config = dict(
    num_hidden_layers=8,
    hidden_size=384,
    num_attention_heads=3,
    num_key_value_heads=3,
    head_dim=128,
    intermediate_size=1536,
    vocab_size=12965,
    hidden_act='relu',
    norm='rmsnorm',
    norm_place='pre',
    norm_eps=1e-05,
    positions='learned',
    qk_norm=False,
    attn_scale=0.0884,
    bias='all',
    tie_word_embeddings=True,
    parallel_block=False,
    extras=['capped logits'],
    init='normal',
    init_std_qkv=0.0219,
    init_std_o=0.00546,
    init_std_up=0.0219,
    init_std_down=0.00546,
    optimizer='muon_variant',
    learning_rate=0.00245,
    lr_mult_down=0.7,
    beta1=0.93,
    lr_head=0.0129,
    max_grad_norm=0.5,
    warmup_steps=200,
    schedule='wsd',
    decay_fraction=0.582,
    decay_shape='linear',
    final_lr_fraction=0.0,
    batch_tokens=131072,
    max_seq_len=512,
    doc_mask=True,
    train_tokens=457200000,
    max_steps=3489,
    dataset='wikipedia_en',
)
MLP neurons of a small language model. Each row is named by its layer, matrix (down: output weights) and neuron, and shows model dimensions 256-383. Each number is 128 + 24 x the weight over its row's rms, rounded and kept within 0 to 255. Numbers have three digits each.
A block is one neuron, or neurons of one layer that tend to fire together. Before each block is what it responds to, as a language model described it from the Wikipedia text at the highest values.

Responds to: Separators and number cells in sports and election tables, plus name pieces that follow, such as "| Matt", "Jan", "Elsie".
L4.down261:142129143130125119157136169134104173165127150139126153132090102182134095139106087116157085140129126182144122139117147086098090122131136161100104080120129100146130169174138134167129132116107100117119118117079123077058147141117119105183181165116121123129140132119112141085133152115130140109105144157080156135111123143105159126112128133150110166126129119149152133173082136144107113150088
L4.down523:160140110138118126144139132127135113149133162134142130106068134165129166149102097125124135127133116141119120128111093117095089151112144112131095090105129122075150138142142114117126130129125095103119129140104143090173091165143120119120153157121143128115104098117122128085148113108120131087109088135151104105104117143113165119130154106121093165132168145109158122131104123101187161150116
L4.down691:145127146134087115126131134142130153108146130140198086178126074175177148113114125127144135095119162119131079099173126150129079144131151107140120073172111108128138146126134172117140138112117132146105180122149171122142138158080092156132130109135124138157137105158117190110102123162112126106106169146119094158131165137123107085119089135156126110149119137153139121110150108131140116126121
L4.down1189:197178113095124158141139111102145138128115103126168153132151116111139149121082126135130157159115097101124139127142150131121123162138143107114136117126124103130132116188123202147054159136157113125109179147139104140140129133093133143155156087092164138161130114123097141105158125141107102140089170145129122128125152128099123120143109122122157119190133098139137153131123144095126143107097

Responds to: Single capital-letter first pieces of personal names, mostly foreign, in sports rosters, lists and bios, e.g. M(erve), C(ees), J(ános).
L5.down26:157105150092140200142143085126119158089163116117089136109091160169119148131134104111149138119169127123114141114127163142146122166169139132156186152135098124138145123107140131187104114144116106121195103153079118110113124127172127117133109114117111093155126130109124141180126113120172115118138098133093129134153121164116148125133152131123145110127130109110094100123102150094137141128148
L5.down72:154124142108141110138110113132154187116128110135129093094128112126133136152097131120150174096155106137131131175117155090185116101139112131186135137113100111107145140138131119074116154093163133135130089187127141101160113107141119113100117159116118147121137097174098121091126146132132141153147116157148155134185078134138126105113150123149115137117143084118103123151140144151089119120186
L5.down75:161168134133129128177121141164076133133167138115131104142163205115154129137122136111145171132081128139111086097128148122069100102101138115166110122184135137130128175173153133148134137082119126126067145125154126100126179086104122106108132143060166109083102109115078145126151104166102124112162119136115101142106119132114106136119128113129141097134114154118161138154125133120141145119144
L5.down106:146109116089146093129150109094092142093167096141163090144142159117115122118098103158066153145131082097107127133156148156132105136130117107133145140136144115144151116159145103082094181110110123085084131120136156091114128150137124123121123132093167083109099098151130140121117103100146115098164136137105111104179131075114149144189166125124163122147092118106034104077126147137124110082096
L5.down246:127100141147119148106151133058094151150160095125129105165136151148106107106154151118145121112096125127086118153139127173142068130109113113110077090155125128120089143107112116091099182126143145140094175104146160121122100123116135126119103091098151127103109129154135133147136131078134121145142148115180110115096124081135102086119139104098125105115121133132150142112145120129083116112105
L5.down299:128141100153108089119111134120170096110164120069145115088107124148105123115154122159110131155120133126152136084171099140142117108135070121133144161139120131099162129136097136100118114171121166167183129118087134085130145119068134126090170148115094105126143104105110128127128136124117112117147136131106150123117124119110100089133177114099173149182136131108174150112153131146123094135128
L5.down347:190121159111143129085112124118109147074141114136124118140145107161127109139126165148084119163153136097158134123141156119128130152147095126163122113157139136118122125166110101120140157130123118159137161137139125122093162113155124098174166163098117125100152091127133175118113146109102171125128144131133113098184109058118164113152138125195122133122129119132147106088127129120116138146115
L5.down590:129161155160185145113153132102130132102089104144139147177158129103122134114080151152087135102122107178137123143164126143158113141122117114136129113119165142147145143099132133089109094131123164153075160147124168089159112108091115112083133145092156114086129123118138129119163107084083116158087144135112098127155148123113122148134155074166125093145131161121091172119152113132081100118096
L5.down672:134129179138116088140112146185130141137078108108132135146137119099123125127118148163098141083163132128078170144113087168115145147086116128159105111106111138084111142116120111112131123137126149185155112134151128163110142097154157148106168143151097126146156175111149111172096104113122168128098135095106143132145112166120160093164156131122150122130159099145136132093155149124169164144122
L5.down918:130066122125143161137102134106139114100129128116123100146076103135137128142131148133170125123168117129148122156133150119138125099139144115116120121169126105139129112161136124098126155122138144135130137121145098110115115132189134082124104137125106126124161126105088081167127109162108136093136146083140127131157108125132149102151157164112156151133134140101139143109126119163109104108125
L5.down1043:126155049156108139150110146144124174147147135152126070127142146102119159106159098129130162150094145139145104153115112099105153145143128075123130108096108159152093129098125129124133139099152156108173133131119125101160101125116132176181148117103137122127111138137151117112138094161132128082108131154164101171118088135145100145144110125125118138126125131111125092115137113119165098102145
L5.down1092:184159116140145124134140126146139106118111090147168112131104129124117161098128071174129133116121147101128199135107148100143161139158127142134130156165135108110097148118113155084104116166144131125136134128102153139158128184101103121128092158120175185159140123106110182130124145083151140141128118125163139086152122121090149106165126132090144083094136172152104113093151154121119117122105
L5.down1224:130097180150155129110118093123141116152132128121164152148169110171102101115135112119121118105147149167157114092156081139133098140126156103120127085117086158114086108169102135110097134099132118120130181155127099077103127146118130136112144128108102136142138124141104146116145122144107117123106143129094165118135162124114177158170130142136111150135120146132100097103141152122117131169088
L5.down1283:111124151117126138124147118087117102152115122111155121158115085148135103123124130136145159151130126167149077113140133103126114125146151102132127149123130144128102122124137147078155139149116119180105144178093097099095130122108095117118146123094146175118060111139159105084117146094103166129134102119109142112135134102163140097112112096142124084141154164109180105146129072126094121097105
L5.down1401:141139123108118147096125164129091124141117130121153121154091123073112084159139146120140123143128123129125129116109185099139124161112104136112087105147128139155123138148107097152116141117145188165148117116147167113138082074126151111116089169174119174127110134120152092131104135139161125112106123122156152131163111091133099138140136157115134177082133144154141145177154131116136129178091
L5.down1502:140103137105131140137099150162097115076148137140155152120151134144116129122127115092098113177142126115105130156166130113160136089122180105130149126147119113089148097117105138140123131123127099181125144165114147088143158128120134066155104137101141113098147088144090152117111153122137130152138159128127141170181132142126149108090079117129105167145110151083131131094154154083096140171114

Responds to: The standalone indefinite article a, typically after a verb or preposition like has, had, with, in, as in "has a station" and "finished with a 7–9 record".
L3.down384:119189108115194128121134141168132105144155116134114130129140147130135167107100129124106138127143120123129089103128132120149090131150095125152174141146105099155147105131113144145090067109121107089129153141100177080152191141099109122131139132141116150102133123176122105131123172145120139150127106116126156127113147135139168130114117109066141093107123130183126105169149125138140125052127

Responds to: Split-off first letter of a word, mostly capital D (also d, T), in names, titles and tables, e.g. D|rexler, D|agenham, d|rainage.
L4.down224:128110128136148152146153117097134140088091146121112144149173142145121093139089150134096125125118124130148111089143119098175166135093198105128114145113170090115108135105149143163084136134130117119124100123113168151158114130142156156121126105156115167135157117172152121120104116168124092096142140110117131135159154115117128129127183103094130127107138089125124121163136128094130091107151
L4.down909:135133171150115167115109130115122111113172106136072139131135135091125145152104161115095131147129132112083118129095149154103159120136127109132136071105169115098117120099151132146137110098092113131126109177141131082140161125152099153149139153101133139161116149090155053124099101140123157146192143170172108160136143093093163131143122118154110108133122129144100147154130097124104140159142
L4.down1041:153138086122149150127122145130101141138094153119145077125084112076173090177102090129132111139137095103100143110138134106174099144115119119159133112165147155091128141121153118121122114149135097087170129146130139131119138143136111120132164139141092163135143124146094080110155181165165132061103106138161114142143152133126119145174084153110151128129118162144118129134138117137080100150128
L4.down1069:141113130129099158130121109127119076122131147144143140134148108136099118106185111147134149137147123079125130145152133120126145131150153147152138186101146129134111117139139098126124109144093120134141105189107140089091122131158138139116147140136131133140111138143154117157138161165160126107091150107129116151162123154144178129107167138130129138112171154132138181150145153116143119157178

Responds to: Single-letter or short first pieces of split words, mostly capitals starting proper names, as in C|lemente, G|wangju, H|încești, C|Beebies.
L3.down1470:139156096134090160151132135147105104135175121084165141125122137135151152111081130103126162149162106109166100152166120103109134108119126098139127150116156134144122153134167091149158119125100100175139158128113112103147154156111093149139186143115126142166126113116128171101149121155112138123145159124136123117151118140137119145123130144105141141087133168145104136123169115097091151163167

Responds to: First token or word piece of a capitalized proper name in mid-sentence, often after the, of or by, such as New in New World, Lock in Lockheed, First Officer.
L3.down1186:168152175154118124130139104124116088159126116118200121106138124119136128150102128156128155167129169155180142132157074093132143138082117151095128131121135134097118101176095154136120102135099131132076135136118160148107143119117088157119117158104134158137123142161096142120135196114145118101142110124145129116126100102110085150163105134115144144131156121117117105126103172175127158099099

Responds to: Single-letter word-start pieces, mostly H, C, K, G, V, that begin names or words split into pieces, as in H+oller, K+amil, v+irus.
L5.down0:108159104128085129161105168119151110125116128105139150123118100138099113128134130128090082121074151113141139165108081132137144123106100121126118145152064144118141156156133122135114101113152058132105115141099104132121127096127097154120093139171141124138120082144101121123158086107146144182161129120152116084165145160123087112145089143132118119110132147131137102121164109146153125160123
L5.down64:126086147121116163130129134137153099115153154101191161146148124120142107104128119118131114174087109111139113101090077065048146143157134168104136103138176124146123125150126115111126146115106134136146116172126163090131133110127105089114110161118131142148111116183096114181121194129154149105169124121119137129137106136137128171108084094146155133141098111115120140151128105137112137149129
L5.down68:138090171115119134138161156134065147123105130079130135176139130100116148132086119117176128132109077119144112131082134122150133157127095133131117110104118143137093103165156139113128169134127138161149133116095149135129141104086117104088138099082133101124159134133126138154157097170110135187154121109063142133141100135085141127098161125136144174121139140133105132107152116100135158132124
L5.down70:156115132074167125093164140142112146099144106092116136139166126159132144178141105147134106129122114109123151117180143102176113065135106112134126123138134124111158159131167085124136158119147105154116125127166127163102177122119140132149130111044090114112177127101112148177138142122151149137133101122137127127073144141122110102165103068164129119135101164084120126112130100146097130136145
L5.down71:123150150126140157124106084173147123118128119159132142136160111119126116134117115159130138117115138106148162136149114068130139132139089106153110166125154136112107092139136129123113141118162111113126172117134144108163115125125146106147092106133131126151122133086174105123118133101113126077160114149146098132170130129154148153071094080195136112112138139141075127148159109161092107124131
L5.down123:115101115131134114143144101092143110095125147151171104157079093130132087117156049157112141073112133091094146116122154081150148121132140148088138145116145109113130126127134144111120153168123158136151096129151152123129130096072111165099124131133123121114135085183137131153145161121106131185185158153115101152124075140124140129109097115124126106125178163100084127127160105101131140132105
L5.down146:115097101123133208126106145129104123108142113133100111112130133146156124137095098171133138136128154130133103150150154162119092145135110118163135142129106139128074114113107123116093094143131109135144142117114159120179118119148147147158121126088105153149140111090089111130092166132161195109145157120153100121136131155143117104139131120152129181127134126139145125125145161140108186090118
L5.down187:108127121179146128145153163143138100150128156145136128134154129122122140138130098146154130124124104118105160114133111180166147148093087127143110111100134143110160148097125127115101162123100143106106114135119145119163147066102109103152095092121136154113143167100123122086144121087105110177104156120135121130173130100128138075090162108125175138097156090143101164124131107163134162106140
L5.down302:124160146165127114165122139121081086077114127112083141095135123162120146103117154115162179109111155099141147143102157119121151118141156122145122095105140131106095111114092132141143132194143160112132137162098121097121126082099133120119117156168148149109107119165107114125160127172166142139125168134116135109171170131136151166130114154123135117133113131076113124094144143110108155114111
L5.down483:139094134117115122126170163120118142163109139149112120093172106155117148146118100079123144122126109142157163147137128080132152153169144176160163170122162117137157110117156127095166146167147134120158126142154073102157121109106092152146128164082121161105115090091113126088119070152147096170097069126138111128111161156112098131106177164148105157112114144103139158102175128150113105073145
L5.down584:109120118149101104137100103046124136146111164106170140111121063153111094165130113055117096140139086160160165126129134074144107139120115151171162124129143142116169130125143158136134125164159143100092123131123122130133131098174122109105078152117106129114117132113162147097161153118133134115105118135147129160145133173094124107122129161108099146155126145124114128069104123141157155121159
L5.down704:109122130112147134098111150184107114123184122184128155169147171139131106144150129146093114128175114113115127126124113125105124151148109178144134117096137119104122094109129063099143148185102087147134156160118140130099149144133117124162145156113128124121124160135129156158112116126158130101136075153120098157153135165168160108153163138094176151142113119181120088146132111072104165121116
L5.down709:109161127145127118111123104118097122152120115131162128085113107170074122156121134113102102128131094124121108144107101135106119139152148114136155122113130130121102142122160175134138117124174126122148143154111146093146118134143105127110134100142160126155105117146104097156112114128115126087154119126163125126154152169103144125107095106147155113145137099108182113087108085096136153128132
L5.down891:118122099128106128169118174129145127129181108123113137184129123109114137135130139169124139119115056138149125138154100112109123120166166132117126135137107125119123119142113114069177084155071165128117130125112123049176132107145092090107112129127113121132094126083140152123111110103085128161141162136133079136128136092086135125122147109147142127153124172078078146097097098109114169118107
L5.down1238:109119104107097133140144114154095116094167125144099134134117135144139130117134132114112146105106083171100129137145107164090118101146152131097103155090129118125128125135108094104120107153135142130141094129108104155140139111142128075130185090148131129101137140100121136143122128092139140138124137110138120137134126102129116151121160121156129116127107109104126097158153110098137145135169
L5.down1313:131118126150197143128136121135072112136129154116125149134145126104147119135111113111136093130113149159124133148080105112061119130134141140115135129155141102128095141157138112119079138155136111077176116154126111116128109129098126139061161140095163109139072134145110128150098111120111115104199080119110138103122131122149149184118150118106092127118111138106167132143108148117130135079106

Responds to: The article "a" starting a noun phrase after verbs or prepositions (became a, has a, as a, with a); also occasionally digits in figures like $16.8 million.
L4.down53:073141119103145119119179146140121127177148122117106129093109127099146137147117128150142125118133112146150134081147107095079144146084116124112124121120106146152141116115088157131116092130135123090135122134081132103128107132116131123070103119147124110148112113106118140099158187089171100069145120146158111160117100095163137100108137142150103136143073140124112118125135160133131138124085
L4.down453:123149137120138103111108145144104114133146098147107128084130122132123178123124192123182109129140163116141096123105127126163141162099118129139160113105152152116121107107106116150130122103134126157089134140123127136125087108125144143112151118115140099124123160128104164134122174150121151154127090116126110112121126122114147166111121135179159151157121118191132145117104177155137144129139
L4.down977:117174155114143139068146113123074164102118138143145111117145124173111145077113116143121118153079137077165131165100179135100137110141115164173109141139143131171103145092137055143124132144156118098149147145168147117118119109118125136104107115124143096144108106161165106073122140111170102105087123149139107107129114117110120136118153128158129102146095157148142107116131103111118103122100
L4.down1203:145131142136105155134099113149148113082089117145142118148054119114133143126100144137114130054166153069122115107114146105100114155147097132124097125133168125132137151163127173128109179097101132134116169124147093171161119117106154093134175117097097114143151149082137113147143156159119151116103108142119072142091158108113099107110132134126131109096157081119127104212086120113120142109132

Responds to: Determiners and quantity words like a, great, considerable that begin the noun phrase after had, with, or resulting in.
L5.down66:120105125143103152137089136163109139100123157159136121132149121099096110133129078106100148158129158096143104169128176107133087117108096148149127125158106118155142166116076129140088137110162114133142112127150147148120104115173133104146163131131100132149131088213093115153144053129130142131137174117123115130130152127130115076129138122153118131079114088161138134146089139144168166147112
L5.down105:152107142113117095085148115073106137122133104147134143115122126179143119167125126109141166149101149105128104124174078133114144141156111124151129157095119167111158116160117152118144139196128125121133131082134127120152102096132112096126167122125101127132152109130168111092123125147128131130107139107122139139129113106120117139141089128096125123131130133146124102112149156174087126154128
L5.down147:135109093137113124088109121159090107104119175130143135122138110187087098140154115114184148170132134090137142173113120127129139124177109104126098122166130106141106091147142166138104167116144111153093067151125153089111117120122122094110140132145136125154108180136133147139141106112156103150119096081135112102125102080130126112136108156054156086153101113090152122180132121139088117093125
L5.down148:142118156120079095079099148157146133071144131121139152062151149127107118119137132133121095107101178110084102103177127171124141145144122121134136133161144140130105132133114139120178148084104163110151149100118142096116088132127115111119123142124114143132173175141107146122113139127123167128147157149100162156128113125082099118126101127163120118104152140140149120142092116082155159166159
L5.down405:116198135110167105129104162127133164159113096113186123127136135129140115107162149165158167124086139148132091141120127164187135165134097120128142126157116102143135114110104158091111138121080124068117128134105139133093132133107120156155088099107127119113161106094125100150119130145146157164120121141137094135085127104095135161119170137145124129134130160160143136185109153132147089123122
L5.down467:120160131101115091109115102152134096106078142172150129127149173133143164099143137142137128122114087157132128155127138132158138156118121140133110126132113121110180164122113106132085136120136073118124139122109107125101087129142092138097127119124145098152126146151081116144113169124103150134101114161094131120101109096111177142148131123146094143146111131093138099095132130149104137113166
L5.down676:137163128115123082125122160100158087099047107109118104140119122112134136153149125118138114076170187095127147133129116168114128132128138164195099152103163104140119137110112142160132137122112102165094147157125177123109186116128145116142173106143147140151142125126119149149143161136170126101137155097118114140141127181111079113114121096090164119129127113116122098118123172099164112113146
L5.down685:092122157152109131131181192112129164154137093132130128132186092113090193120131190159142128112157165135134139132086145135126130086094133146132160072127160084119117166103140147167112117142124090145131169093103167111120125171117094154105112086155145143127117156119150110146110159125134175128141121132124122153181138137109103146112094098130140116087149118132145116128145153164139168124132
L5.down746:144101129143117165130127069140159128080086145117073088105144130122106159113107133144124132148140139095098148114106155102117113116120137110121137130135160133115125168147138111140111103150113096124070133122146094151163115142147154128118075093127152115097122092109128115152139144127153155093154103134078091122109118159102163102127108158154111157106098085164138167095101106191124147117149
L5.down901:121134145100139106109139173180143132127130109141120170112122181162127130133114105102090140106120164141119101134123162135145137125122155122131160094173116109155140099154120102117116152094126137154122161152126121124120137082132126098111125131100121139102149105136122121155129118159123182153084111142156131117180150094161140145097109110147134142114152102110150107106082163133148133141186
L5.down1125:090158156115123190151140111071121106115115102123118090142134097123129094149126132099124126161123158133130090147166139130156161132124133142069122133130132082101133141114117144086118141146144184134164155131077086118102133084162133112138106157125113122129137113145093149125128113118112118098125168101175116122124119107061103085155143132117139116120169177165141089133126114107124132125156
L5.down1282:122169133165108149132124134134099129123102095132164131118095130096105123102100129140131135200104120126167183169148177117125127078071111178116087143096130119131106117094109160106124182154122136141098120132086151150128141139102137186122142135112145109111133118110097133169119116106124117139102103111097166106137097128153144155158145119112144098111105123125138147130155103148119135160115
L5.down1285:162137097156110120107107162168123131124125110147146137095086139103125150141109177151118099154158120124128162162134152177115129100138085121168104116155109095090130136134122087168140146138140148143144116123108112122164098130105131169127087103128160162098124155164158168114133127158140177127128129143121107140143122122157121150136089090133133069142138079161150113108111136143129122143136
L5.down1289:116153110123096139094133120153144109119130091093175137145123166123118107129098119123148107171122154107082158117155129114167130119164131109100151164121167142108156113133116153134127084198131112132152168130189153128159140079117115122085120138132128096153120086113139100149124104114090155129128148128124102151142128119148151125106140144104159145139136091126095145104156171136125131162161
L5.down1296:091159141100128151120110100180117199091163114138125084111173113105144114079129105152084162129124129152141136130109100151141144122069123166136151128137129125138134113111103102151151140154119153164189161116152131133102110124198120133116089154071118207136129129085170117157111144110154109114119146122110093125119088148147142136132134154082118140109111139113078146117094164088094134149142
L5.down1376:121151144139107133101148126082129102171073094143127125077128145101125150163124129100136117113141105142151123122150119170175150129145146180123130136090170131161108116123088117137124120122105130130135100129140132139103113125116132129116133136118122098144118123093137120149134169115108125153150167123102143109110137182150137166149135155127161116071161129137076122144133169112124140101137